config.yaml
n_layer: 16
d_model: 576
n_head: 9
n_kv_head: 1
head_dim: 64
d_mlp: 1728
vocab_size: 21823
activation: "swiglu"
norm: "rmsnorm"
norm_place: "pre"
norm_eps: 1e-06
positions: "rope"
rope_base: 10000.0
rope_fraction: 1.0
qk_norm: true
attn_scale: 0.125
bias: "none"
tie_embeddings: false
parallel_block: false
init: "normal"
init_std_qkv: 0.0264
init_std_o: 0.00466
init_std_up: 0.0264
init_std_down: 0.00466
optimizer: "muon"
lr: 0.0149
lr_mult_down: 1.5
beta1: 0.93
lr_head: 0.00954
grad_clip: 1.0
warmup_steps: 102
schedule: "wsd"
decay_fraction: 0.866
decay_shape: "linear"
final_lr_fraction: 0.05
batch_tokens: 262144
seq_len: 1024
doc_mask: true
train_tokens: 1505000000
steps: 5742
dataset: "wikipedia_en"
MLP neurons of a small language model. Each row is named by its layer, matrix (down: output weights) and neuron, and shows model dimensions 16-207. Each number is 500 + 50 x the weight over its row's rms, rounded and kept within 0 to 999. Numbers have three digits each. A neuron's up and down rows have the sign that makes its largest values positive.
Before each neuron's rows, "fires before" lists the tokens most often just after its 100 highest values on Wikipedia text that the model never trained on.

fires before: " of", " election", "-year"
L4.down770:521429422545522472481456511510522459484500504463591528583470507466547480498431532525489527512481446455476577544546531541520420506475432545565462518486573424482481554404528495492412439505512609502557565478456513522422486508518454564558551434468454552533496404567535534512520580602517454498498609490489517386453523533474570433429458456524510478587435428524439490452399454549430458537481479470589471487510484531502554479395463567480602544571442443513578494513525498519484430506497548504478414502510547505629480573559482437519444468498539510511440515463460435630543472435505527488

fires before: "4", "6", "3", "5", "1", "7"
L4.down555:495544533561544494463487515529478566472466419504496410516462464482560438564559554587530432416477497470464490412583516420598506474551575448425446547521534482566446462570420580507400537472580475496612542466516549448412507566529522540567500575501482461398567383474439549480494469512573524574468572498545590509438482487553478450433459590548486511448434532518435480483513524555536495579480533588601555470551459570511501509541562559499534631509438561453437429560522484431513518557394519570423484516521315527435513485486426424474575479543579530454528519516443575442535400496490610546

fires before: " "
L12.down185:548518543497558526560445460610415572484579536514514520581505379401482541395483460459465573587514512492522421558178504509500532556462563535470584529449599463532480512498526377451495456480494461474520559423468517446501500456562450423431396488454550509520487518534464522520544521534474484467566490522553430564534490470456485470440465525463554433571512571509479448523490575475537540494405495522440557549538463469395501510491587530539496515454564519494519414457483465481500380536559438484494502444655565548524507565493582518468499556520494536570410470511483504465507457527516453491

fires before: "0", " ", "1", "-", "2"
L4.down419:523544491554554520520404554556510518544449521450507493542556491481552463485480546624541512430517546539440508588645544509480529554455574532538517452540491529488405532506427550498566465455552542404539496485478484481503490441414521482414486530561500474504421445524434505578464594463471537492457517552566551469520552528509570393474499509482526469578556464533594432557448548474482496471400440521566502516549462422488464406487478432547511532514451477493487528565585452584529498375477426515461527500455540521557477589642537452448497561405460484451441445449467479452528491518453488569

fires before: "0", "1", "2", " ", " |", "7"
L4.down1726:488378488468524456498487548502567254447452581501466549426608584588491539515441493521432420465519481557530513475481525406411446529479432455431540468590492556494417469462506543608464463488388580489553504525583493491523540559527560525483489572514419541448524489481500469466496474533476605470549498530505454555481556516505469481447421421468442466536451467526418447437495475439474516448408467448502557501486538568535551465410556480458498498482456460489428531560523415415495475493472487571522480541451624427518567545494524471438513454454577538552434452541475494467503524420501463390

fires before: " |", "8", "6", " ", "7", "10"
L4.down1711:543422497472517468501498491543490518475452602438355458478474448470514520496562479482396514508468527499515406507547508503585556465597447501461487600396478480451490439514446581449447414571433467507467482579531531497514590587521543585489465508499467514467495599508551495542531551514552416679531521487570580548552485582541463531488562487492550471433522521518476442526501414482471428487510498596544446439508501507649431533477545459483502499600491544466466458435503503367529539497518461471496569487431523591439605539486537483464461606461422515541462515471461548480543507555555492532

fires before: " of", " in", " to", " and", ".", " on"
L12.down58:499467492534411505480454527460533511549443435489538525482369493587613455597525554490452504594630497559513432500437563440509486491508483587580431495461434508488525549456519473475489483462447562527474509535406518435436542492470523408577467443502429445448551567440590549517610380500557542544493536537532548549338528433625472539468476536496517514439520496504525459481554453464484561497503576526580468496470533593428557604559414517502476488481563509418524516444515480494463484438497557392481530492556492426411455447603491604497535437542456516508453475457452500491507523538497490549

fires before: "-", " ", "|"
L4.down1565:493408433474481476534522457555550503419429520576510584536443485554491449506394494471496537515508512530421484513409535476513436511477551458503493475446572566485416517456530410501493464469545447543483476535551447545483438548525431419611531445476594495540438453485512422459502439571420555486497485476437479503486451508469487448507582495597527476479472507523425457496545492523444497536478459479521444463556456453525488550448471442558475506583500486515496470441447612561464503427519425530581504498579468469609518481532451481453527459432485488455189471490628509536429529560476522468

fires before: " the", " that", " a", ","
L4.down1657:449549442480517487476433582549518476467449519456543476394514410557404524549502559472527490578518474567541585578435514535548456542581588564436496468534527460538435415536587515577487465533554437510498474541526566537487428548542428420454588574477581556500523545485462566548465475539470542579487509424410588537544448490468414565426542487479530567400469404501481440489551545471533506416494490492495450498586544572514574557564412532517495462525563464515520438516483452523482458537412462420540461503455421473457580406499506436471484530532438497494614503450481443499521494494554517520

fires before: " ", "8"
L4.down1329:457420567466532492464596407505417458550555580466433517557552443477596519488681500467510424473554574427517477527671477518431483485440438509582511481481442576550553566535551494527473489540490494437414483553485526534552538578517507571469503426527455505549520589497505536521551514433561446548485568469475473576482568510573474514507576571494472415515414586507559529471502462504516577555522406597465464572477510485499368450523506484482533604583544509495449478481444400396521479392501522480492417463507575468489512474472519504491462432496515521357549480449569524544499592519624540518

fires before: " ", " in", " of", " place"
L10.down763:562494543555486442543601464452495556483578564472577543529465461524466583396451573479474484544504507395510466596385565433482385486515496449498527603517525496500499527530458499496461413460476478399574489424448529487536459358496463548496552503510534534502410562527431487519521439563509440590536434539448546417459516507509518568526456480452398529529544439506442466422497428481481549457505473604526435479511460550506533492431377487444512495499483498513579406510582512462510525520542544543579480592583492506543450490532523522534557516474421506452587498484493554531533508486501495502

fires before: "19", "20", "1", "21", "17"
L4.down736:501518438500500438489465487496546526540504457442579552475431495422490494578535517515503490468504541518543528490155450486523520525518535560490543472502497470532533585509422495564523419485577487446463508440507554410561457480443554528497459474558480454498469465453523501474526490412461360615469494480465454529427508504551441526454558573511461468489478515480468523487481533479460482520561537563491537475491450539429513454506516576591530514537498509422503516500430539534473551486546616503488432550502604435471493500496427589464542504541472454501392486568438491509611555471548566491

fires before: ",", ".", " in", " =\n\n"
L12.down590:491403461503543497538603521462555540421547501495426489532561578465434524439470526531442492432516428428565461644478460469492532485475517470549512560450533608470464577464300447614563546495498533386430506441542540582613497456488490515483457499562474513485465467404497476467486472512426529488511502501417430526498467514589449463550389512503547495468477432467538631529603519566490477542524465498599530423545515513536510472470388482597413543584464551560569520457509516497435536416486540451576515544514424467516532494581456487499412482462454519490541520521364506526426477572497510475

fires before: "20", "19", "1", "18", "2", " |"
L4.down219:616442510532533417517383580521535493486551484457542454443545522613378472564528478459422533482504432533529517462441603487560536494526506411445459474562538475523458431470481408500465524512474466458499517556551476452582504475492471488449525574532466472450535527449509420628521519545560540494539483525530458524477598537534511405570459610460481487469525437556537447466497500489446454514437521452520445458441478591566512453515509472396555594484467614475451408461527424478580546541494536411400492490434439515536516524428539486535559530546600492584408438484410527513562595520499518487

fires before: " |", ".", " |\n", "–"
L4.down166:534451519459419538626515544490374519484500610466444515612446500542551479553509491514517487519449531519510425474395587539508549510486463526443455543456426479471506538493484585518559498485577486477492463441550534476373448521498497518532465383481419483508494410527563495520546388621545472505553447505482508477523517415512521622522494473493500463497484556485470468464507505497497486520523533547554507536444452451477516564534613472552516494458543524451517454462477468444483525507471511459567505530470508514479503475526466448429517639487443481512452425588408568557443525503531506497

fires before: "19", "20"
L4.down820:552555436594512548382526532440467549513415530488547490419487539457450506500462559508489508533528545469558465544381417417463524473449514427559546497471512563520527441512438517420461498498449522511532522586375498508513585552495556486454475518518493459485491521490474462421624530481521466455426492423442502480521468510517572541528444477489450543503460563515497581473477456476576443472586566518519483489510462518466507365535456520464513476529446548471525423499474460526536502527571521521455571478524481561521590576513459547507516519567475464495410479541355511445506502537437553493

fires before: " to", "-", " of", ",", " with", " for"
L4.down503:579503469502489486487415588551465457468431500526469577467369558542485495539502479513492500520546418413399467550395507494502443497402590464470525445516531570519575527478466524511549436596549584502528419409527443518434431498424438492513451440550484446507536533560484534524519504589460472510509547461489585411560446425505482512568454467481416518477474493525517528426513460544522506552480571560447472549479469538465512508437410451612489401427449496485477398466440462505538461547453485434476474556514517521486545512507495404459593482439490499470201528514574521461517549490536514547

fires before: " |", "|"
L12.down1117:482498422522451544549585496459497450504440475572518501490522474439496458508473517473442490491509500529513536556749481458528446370467497450533484546570581527436514556522524500429484502571521559452523559502388477503570443469426541443508535432405466550580573542484594503425464486369631518341535443551491513474552540555431437516445433489578553454538431582452440509506569479431451492547467482540402471435610572474485529575382543458546516451493530450522576537559468534511486582448599610502511533672525577440468510472508476528558510530526504572557479513517494498530532589517533456527

fires before: " |", "|---|---|---|---|---|---|\n", "|", " GA", " silver", " —"
L10.down972:507527534639465550463552465527531465520425485494455489493482532570505426449527495514537507562485564559374520534567469591567371486459529562567504548515452485481519476512458566485437480636515457533455453492478564484571536464527518542498438466413435500504510519496572465512469469564622488538487496490537531495565521517476503502592505426554552513492439514490516552502467509479494461475540466531488581514598489503524462454502427428491523523454401493502564597467558514455521497453545640476577439517443523560554489428505402479511508563374468504432408395456505496488416487498477448534

fires before: "0", "1", " "
L10.down1384:477411571473571493529476491459544389506483533501598472489600530616474537482512517498516418567498576563494526461390547536408455405449425498434519554464427512454505524502501547493507505470364422484598563483461452394503489509440475366515536437472526456619521479413528482426390477555613533442541495403465512522512560533487538504499566493542455630486515406518444467512505457479475563479557526441405475533427541526466565436479487553580493425442471537500524494567525454500502544491506463466600486431386526468405562524448530577539487470511471577522492595445511439513506506394491509484

fires before: " "
L10.down876:382481497450482545464498478488507565511517490475551597520567543470474563473534479526526458471504574462533458520168459454430560526540504482509561442475525515459522493504408501349569492435451493599452446563464501472479517453422472576479474548409438527502624491427523404471538583574511535574480561463535505539518474432493544452544556507600522467409516495463509482501478522607543525547458471448594505508445436533457440518455521554438512441500514552531558515450504444530427554418396467476489546526556540474466523534561490493479495440579516478560318506460677516460543485542506500402

fires before: ",", ".", " and", " in", " of"
L10.down311:500516445550365524545475488455445407474467434492519516488511535371608560542476633438502550486544534441535541431144524586552592463410561492513537468455578472533518557384511485483480482524513513454513489613433416513406505434513443519583437596556491542538503547579519478433526490441529524494446485480520513529431449512515498427559578482571468541444436637540515495454485518480461513524488558491437524609493503450441494450487459570590512442551518435489509540463451487526504449512538549507463584451529602495530488495527586526538541557507545466508497534457552483456454537533517436423

fires before: " ", " the", ",", " of"
L12.down1539:534564525467525462429465496512467459518483461455528565531353542521475566551455503506503508494413465528443576555385465436475517455477499424463474494444538480534465468558513510457463457422543530532510436573497594496388514549537502469598501513600565484479557476438564511515524422575569411518486487492509491521464478498498505534442444500543443540408488510543448512484454558432508465475427576532455507521506461533479558510533515462538505505485349401485551448481545537469551566484505506446483486486482373434456488508536571549485464618599449444544751543508680453440472469430520471498

fires before: "-", " "
L4.down775:506460464447523529474410557526493405507472545506480536514509546648521455506493452408478534474456464532418589435256503533451498497534504518390428397429518475527515515453500479529535487531522406523489415509474480515475443487483550548502506522484515530413538491458624502510455476430506419400551525432534545557515496495487434459410546433509571411447507538414433538534517487550553478544472443542556521550536499469434507498447513486575517479547433524549471502473528458446466521538511477457523512514520548460494494458468529502522543522517505471527315499558639529520499547442374395496

fires before: "==\n", "\n", ":", " of", " ==\n\n", "ic"
L4.down1105:525519552459507582536531493451508512466439498437531474522437513534529487534407471499574507481558484554495556428478593495522454489420528417459473466439520476551408517529542549491545507422510430515508522492518554537428480475579425459463503487498559462539521552524458417407566514492508383547492596489475544484472483501541502526523399494485474590471459563487431478389446441531503465536525553508486527435452616520467505511451506453457551492522511532476587527511482479515439435480482580501528455469415475518587499482541538556565535493521472469532405502401536501382583460452461510458

fires before: "0", "1", "3", "5", "7", "2"
L4.down1052:529514572459400565521609524512484525456387531555521543429547506410462481533594461566475410432463471467518464500608510557592489505501550423449595487471563455494497471480634537524526515445519579412478530527452421372420608471450548470525551538542436526495533454477470410467554558462532480488482556530473575505485450501538526433507462515449488531510508598574492539455471431395556484441443442516570552383452467512468506512591540479520572515423506528490365492607525563579507524496469428471413461496515522423430598597479472442519484418483491489571476530428543448426398444520527510487

fires before: "==", "===", "In", "The"
L4.down40:514477475501531479520529491516381434584526527564469516524435478495519505467481446564605536487511504490499464495460440517513551555490497515544561457494478604486500516500476456596508396528459500486553526533413518450536508544427508546457504449528506480428505469475462513513526501566516490524500492500440490582587482462508500488475511464520507543516553524484528472422505394533505556496496497487509596555524537491553490539555519564417518494518466515473452460426503468542470454448482525523444515437513554514488479539576484552561524542460505461499000461535427363474498395547491447471

fires before: " the", " a", " least", " first"
L12.down1522:509521538477598402403426520569447463544513443496609500519492582601521588581537478529468505480524501503464513534436438468470468479536463532421463507532549446501549413543545491531630488451567384479571443481513458460573520537539478453402591629484470407490423603490509522432419470435468534508616505548523498510544504462455501334512432487532529480505472472445487543533574538513589572396411603441506484460509485536611556507490544512545480487577535493513461469584478554480499476524478426454483548492460541597548559562423547489568443442542514480572468495514508464465481473463447506435

fires before: "|", ")", " of", "|---|---|---|---|---|---|\n", " |", " "
L10.down1174:461490502448517421409490590466431448491493474512526560462522399513476518549562513592505458536525481521470422442614470477510458446438489497509396387513402664450370462432523458547527510578486525522527577535517429541494476459441437505494519495514461476352512464564452533458537555510546556503503525422554478429523471492528562564526491507505488526552466355550419454525537487503438501511493490458503563408491582614594477385558582458552611567497446437427444484574529497510504457529516425551457459530372407471458466606582472459461561434547514476548486575555601481485443489531427518471

fires before: " of", " to", " and", "s", ":"
L4.down1615:495558432430524513486490519548492582521554518401530437479511500460493451462465529510426522669454487594488490534418570471461478482591553525600425427480483474464514563421427477478507560574463557480505489503353524561539444540452438564473569543542483522452533503525515495513434347546362452446582597600505513521455420512499473477487507401445513467566513415516478539421442500496535529485669547419586491516435472558459515436495471527503520524507414478440480534423455486468531516466467474568513552490581543509490624480513605496450397500487480433489492502485516538444534537516490436461

fires before: "-", "19", "20"
L4.down498:477503533483505442512484501557534424404533485395569430613551435561527476458510424499608485508456504506465535493201505508544418480477539508412435514512553513522566494501572520452496500439546490441574465454472492422511541472472456578404505476509487496582531529538492475541441472407505505430508578470552510473467517581482555530519600509466578504530464509508537494469543517480458525525454525419480528488439470564474453478546444441385461492500462473536472516461452538496569511520441422494503510462480441502497486450460482491516486554458534518479198528500497522525517441570480564541

fires before: " |", "5", " |\n", " ", " It", " The"
L12.down1397:528525381546510633486478602442434449423437442537445431584526568593475544588490491476479494503499644502478498535298532429505494497487470534547456587434493483472452452483538536481546532409440436514539467478396470587451544568423547468513500494424481501492545518566501471450581468525486477435469504465537511477429454554585440491477507463448417537530487576520483533442456471437412463507479509494482488470513490497490487410509519379491509507483414560506499498498431565530569499453471486516431432578538549436486428473535509478505484483486462480557437494480566575534398499520520467481

fires before: "4", " of", "3", "5", "7", "1"
L12.down1500:478523473483498528462501539574459503515508592535536504425475592502405533503424495519531541444503460460560478589391522452454385543446446614460513475500500565473571518435521497532504501569558562491502571477564560570449509548591459482520516487568478566543467432489524544508470460484437570585451455530546423469549515490546514554425501515525580481613457478534412528495549547490535433539446455501569451528459501480518507561463590480608574529413434452549413613483499447472489515479469520553444500456590481474433476453532633483448510492469572483447519549500598585576549517523516494445

fires before: " the", "19", "20"
L4.down370:497594539420482460474480487509459473551438380455570531493468531510507581502464548591399458527483572431482474400381477413546558479537587580521550527548519444476478504515466499505617526539482435462555565476384471499598516514394542525476532553504554498515509621508562503436575482559573486451578439500571516489461506446526436418436451534451455539536466542396490458404535433521566541560506639577446571559502523527490509448454491475428416443418384468491520528508426462494466497566565441579455459546538459495532508571531535565478471532517463502530539485467497539531434520480436516513

fires before: ".", ",", " to", ".\n\n", " for"
L4.down1312:512540489485544530521441515449462401528599480584532575524470460497527444466586558387432485536495623440485470433581482466542493484486531547597458432463509490484472518471487514544509522508479500581546490536495433548485565555579581418639514540476521437567500524511431504503486460458463451496438457502550490532525568477493528539490546519460490512493432577524530541470462525548583438558435493484588527606500470527480501435450467466465579481543462609451447492505436521478500439559519536543456487435473394525533559508572564507496419469405453499515539502511578413499517509562426514440

fires before: " ", "19", "20", "bs"
L10.down833:545477495445511540482435424521493549547421532459414506556520480546522567499590448603484487513460531564440463475523542489507607517545592424623528458473555488535494567515516494492537395381491585483607484544534501498515560588531511489567528467536473510513512505548557545603566538447494517512585406575481556561479369560624560562478473484454516445452530537400484486520463548543469474589470487492444509410548518446504451492455470459539517556399535490479545490462554577577526463543516428544549482454467487472467437532457513419507526441479552484515418505501407433486455579463567472512

fires before: ":", " \"", "\"", ".", " by", "'"
L10.down1065:472482513500420528546412576475567522459434559515554460584477501611560476510550539526588488486424482518503460446511559438509582492554446637427511507411535523365488460560558506539537531473445495496472570558483520463604571529436565519531507421517446502473459495511564457461559514447573526500524467500435452484582458538492544526510477498496573508591540491492493497495467562461501530476524481403575457493499463410500518396541422461533580546474540473496463535606471462524490474561483558484481433483488461455502466451584484493481545580480393503494434551455472435541602538556503608439

fires before: " ", " a", " an"
L10.down1064:498561506495561494535512471445523505599546520409524491500461476431536382497513491508490539509414485516538563477397472513541532525596567463402500401459483428547556581598565480472510533453575479554485483465409483469452477543477433506481555454584496429506522563454527526527478416515568445556520532504445536485642466516487531461434469528500461471482552488440468457479487485440424490526450499526530406480485449513539470424524449484531509563562482524464524486461559514563523503560560442496453490625543516541495422505507467496483414477466544515464551480485625425565532409550468374562

fires before: "==", "The", "In", "==="
L4.down909:446506449416378522479522462390540479516419470444472557485467506446430504470493507542505533540540467560556474551423554403519451509564517554474553420446529533503451486549457450499520545400475541457557435569483538448534451519556527544507473520520477377483461475396511430471508498512589515508519457483497513487507584498519444540550580548532427465494508504513527533435445488509502459545495457486501527604482600474516445532502488557502483436463456561482575454490498488469567500531479576447564489508523457446469502405565450541548438448510593525502007505477330455470470489480434581529

fires before: " |", " ", " (", " \""
L12.down1180:409556567604482495416576454530459491502542466429601475555494431544446525579607467482534548485469543492458521462446548444489540419459464470375560515483501473480471560531532461410578471527623571438576548477485437539527477436445516558506484532455423589481473522502581479545539434472517498472482494447438606495553393589561457481481499509522624408553453532424403507516436500462520505464471477500571496518455564532594422443552511510469554479480519541510527492479445457587520653499502466575532457517427585566415509496403540480586488468532496534502475554521502445501495464510442439475

fires before: " ", ",", " on"
L12.down538:480496500556548401444453525441535498541491595420468606421534472477467480538497438420515573546476523496545515533281556502550501514436465465473516503560497536478460528572438444514539482499443542561476429486500463489481529520444435530477474465533477492482502510419476477554445500527435521535438474491501515518633562527517493480486435441410532563515438472505611530471436466528422443510520502508410486487490496506466526429511455623508620484408467461575476409470472532504463541516529475604514408500587575444471548445499576510450468502513477515484376489558347516426494524630562470469

fires before: ",", " of", " and", " for", "."
L10.down957:522414506579559535553463503407529523491492452546559511495466629487537548532468557435543472547502457546569450563553453432556484496454494446499582532452490488559523605423432511532479510489513518553456526493417521440447537539575500556468520520495591503496535414543405542490590474481435486525473467565493378477470453485564446455535533547484474491522490482563509496383431566611421440504506549467541472499596481528468500470460461413527563422468426574513505477490493532538482450491475467453453539494581539438431561481515470570502487431455422498433495467471483472421510528565428406465

fires before: " ", " no", " a"
L12.down115:499522526501508439460459554561445410464500543523588513482451453485404521549542417517540503471418533450525429550080468403474519514533428531504524550512488571509506491445504522449533422509508545544577393516541496468474415483465521532523447470462447536441462572458542466538492578598520471539462500450627506519563528460417474491479451548503472419485480447528578478490469537543515454442511453449468483486451509485529468509492585507562545468432565474534529425434464496450540525482593377601535483539506546454486522535488543581573529541492560491510353514441644474474544448480446449506

fires before: "\n", ")\n", ",", " |\n", "\n\n"
L12.down882:466545582501570447427564440520504432490504582457513383511429478531422488413468509513477630517492438494507467494358466480540512499447435509554578532554540476506607528508497510458511479518430457564493541526471548481570448444542482512453502515546545467564492471567484581622453544495476521539465412554515610536532399515565524462530482497521455589551541437425493518489583481472481527450449541484529520475467529432441503475537564575522547541482505485562485528466535522499553482456439536421526370538479473388582536523491446516520500501596466468523460450490514538465515467482510516456

fires before: ",", " |", " |\n", " −", "p"
L10.down1075:537551449463403488487560461489517476454471516439475466479440618478511461489440527353400496584476504484480424618224552536536520555564488489534475590531446507533518477459573427496577599575473427401461470532548497474512436514484497456494453495566513534524449525577471541473547483517450533478559565436473554575532503575584508443565545548410511529479548504551460520537537468493436501514409502434572503573578487457576532478457577434522504490499548495430534547498495444516460559542517519475585547504486473588514472521555493502441482526538493549562467477465487483537411600486564421447

fires before: " ", " (", ":"
L4.down1491:518513448484513431374449502453397501477420611438488469507463509649515464567526454512463479470587577523562461444625529518453471480427500617498500516530590420544433487528564461433533557525496567426439455532535488513584635594483435526552533493543500403494491448536489496477564577452542463570546660528548523446439538475477491505429562433398477462426498577479359437586460546534528516518560526395484463476494455417499427453464472464434477546566489489550509422490467527525595432409419461377502467435431473521413419586481541543546513524532421538463489426482464496420479541537547531466

fires before: " ", " on", " in"
L10.down1200:436468509556557508484478460450498459476645528483531533511490431463573491477471579611424485496570494563571443537446448422592498504552504496538601572542414472480469498599465516528517514539552554447479517467443484620489472530424500544510503573531466393561508531537424547510524451589470446529454475500487675514516497507472433476535432454513497512514460448485526493505555499452587565521427449591535529515363461487550509413502456578483564481494476550502505513478550498477548571519535458509435505543396563561493496474557493468528472521383482489541480520567602476462571445527559509443

fires before: "-", "The"
L10.down288:382479459467552537414481557569476442542528506535526503501484509487594536536509511453499501526461449471541500491257539541485476474560451503452482539486534540477494518563556520494475454500462518443500512550458448465496470497502499575457545460498463467453541439537531486551502488544508512496490502527563512494538562511512465511487525564546473542421534470461552580480444452545486452566515487555524494626547457442528470543482460450493447525509495485442437514460488455524562526522466507531495443509502421461505463468489481518461540516475502510554000543523488510513443578653451577419

fires before: " |", ";", ".", "0", "',", " years"
L4.down436:543497450525477482487477488393476419530509576441497512488421467527577501551455501525547528501523489508490562377376557433473540501421468519535515549516509491548533410468514449520478500563532480444569410542569517521588602532572521500513452564487469503399469555552497537450523548422440548531514535511607603483529473485543448456528542493582495428479425434555476492592552500504543586463503553573444472518543510556508471579458406471489459497551451413485515371489460562465515553543474470465416486524528506495439471550499531467444493529523494478499520407517325513479452554498461445465

fires before: "22", "24", "23", "93", "94", "21"
L12.down1476:414447531512571598526510499508491499447549569485523442418457577532504448522440492529466576508520405449570550414407473517439461529444420500504493469493521552505518427413541508489479498468510510492498468538389529476544518472443531473448527383465437497501401410559548437562444530558512474503567584475460515557517480418399495436496502456506570503497437502394561385458522499497471537467594547495498467506476504434500531566506531478449475484424422546472512550479527515501444419452504446452509571538487537491542515586565555415417535441608532521520540588649503467477576592443501506401

fires before: ",", ".", ".\n\n", " and", "\n"
L10.down283:502453484514582423518496502381431464470476496515499464522435495486469451460483567538552500575438432568520547478328468574525487497540538437484549502467486466495475557468461363457511512484505477460509512475443556559445411501549414496569478533522556478538524481461523475573492488556418510548581488535582468518542508487531520472537509496540488500560498437541412507429429540442433557472427519563511478510471462380530505506509514513497506450421461495447503516480517448467520516501458587511478403577551562582478471442471506556477493480463496460597477524488487524477452474565497524459

fires before: "18", "23", "17", "22", "24"
L12.down1679:501514468538575512477548522630464563515536465390422522527565512501438470469452413560510506447542484510586506503489544436437401475399499457590417519538582472568499433429427498575454498483589485539484524522518516512378428486534498519512420431476466518538519442489530483531521532477543414508508451561555534515505453411512514497542578488503491538462493546503528548471530471477451466496503545467431515455536411467505575533501492488531624536392526508564563509492541619499521463407443500532526470508563472538519497519489447492589496555567482504536636453556602352454456512518503501480

fires before: "2", "1", "3", "0", "4", " |"
L10.down1104:504487543474457482437416451457489395566452440477440480441510441418578532588423520453476565542485520559494468460467562573494437576543462515518415483526505441512480457510449571557555483498546558574580456368459529488529509446483473447518543477407461488517441468435520645434506466488459548568491539555500530470454472464491436534513536505485455491578422484526497564464466429451512485485497573502465542521642564449560528580441438439478531532487473550531553510467560613531607497585576551530518452515518493563471484563528514517492446489490474473514496524536431433526551400497481553456

fires before: " |", " |\n", " ", "2", "1", "4"
L4.down354:462502476563455571575497521515486510563521494529592382522509471514453594418527441560465536533477586427536483489383472486505430497493568457493514475435544568488448451446492579519489513369498530405489501537397440474514507475428497478528490429450558531452581439508551532459548489475522488533514473512467538453624430445520448467488519549414510532508535499425471499354487551419485442492466547430459550463590512548489531488577462508479599383463479486494497496527498488490485533532491506596425393433357550464533542573457520493527558404557488511431463474554577476549518484526589525556

fires before: "|", " and", ":", ","
L4.down1700:506460547409484456450453503519479533527418538431509379509410512540516443603492555496498491543489483404510518525631560477493437405443555522518520485492469456502593474459436441477546507585506627472447578474439492470545544569448462488509542499559506485527500523456576475552546468483497617579550544479533473452491553383553533466438490521441443416554561505453454514530481453461542466486493483546545536555449579564487516428455476539493493515444436531480456503544500446444491556539468413525513484521471391402441557490537538479521432465428446433524432523488525501424478570557489445532

fires before: "1", "2", "3", " \"", " Release", "4"
L4.down645:539490524570515468493509542458477487468531496446499477495489476484533527461541462431547622508498479531483537551519592513554539495387586475460510568485472560590507479365512555528461519539501496462513458467477517530521481473371470426541505555387509470485500495587519620467567518566531467467546499553413477476502431471549598574490546528527502468570518557506591514549404468493490488541508489456475463535501606516483513588483530426462539493596535564508576438365525499461542490482516534511537529469424538474547547517605569503496602546587487470511468472478434496494527482601537457494

fires before: " "
L4.down1677:477538485483450521493543424498448512519545569532545505575582376578539573397487429575603472509491461471565526475381580528435487532495518594452554549513515419517526621563515579464429519541524484508544569504513478445478486500540463380429501425510495530448462556584431446497468428493504615537526657494514470524534507463453448429444516630514502441543476569488451490472517496611529529469542469506534401480408512573440480507516478424587516564491489477492557488543611467534550520460585522476527440605522538509492511531547527451477458447537571491448487444460569471523551498500440464485

fires before: " |", " |\n", ":", "edding"
L10.down60:531511563466561461530531416480488447516500517429532548577519552492567513481532568607504591641453530500558456455448557435486475420593513485520506428500461365481489436476489508417539489490555548534473395473526488455480572478614543462493482450497412580444564536464578475360518426612470473538457466500522490438436497423454514467515497537418533465489466453435536608399480512441523462503562546511444526480461415478573520521421565528540529574416487467458455495582521468435577449484509515491571475480515600477478467499506539517462580506567553474570455535597419547478539567495581482396

fires before: " ", "19"
L4.down78:494461540545409509468501467451469532393462470469466505571576499539510491510481489418542441494426470477533491392276544471534437500512516539584515459480501528469493524480464496526451461432609538514548500481496556484595526524441499513593425403483496570489550578477585563573452475579511512530494506579553487551541517474402521496522559535492451421543567580504586547495536534563428562513472520344431523525471523516475491523452440493469583499523467485407452480527553451537481516380573460442482463495421494459432497551490558537479395477473583534402449482503519412517432489490537414567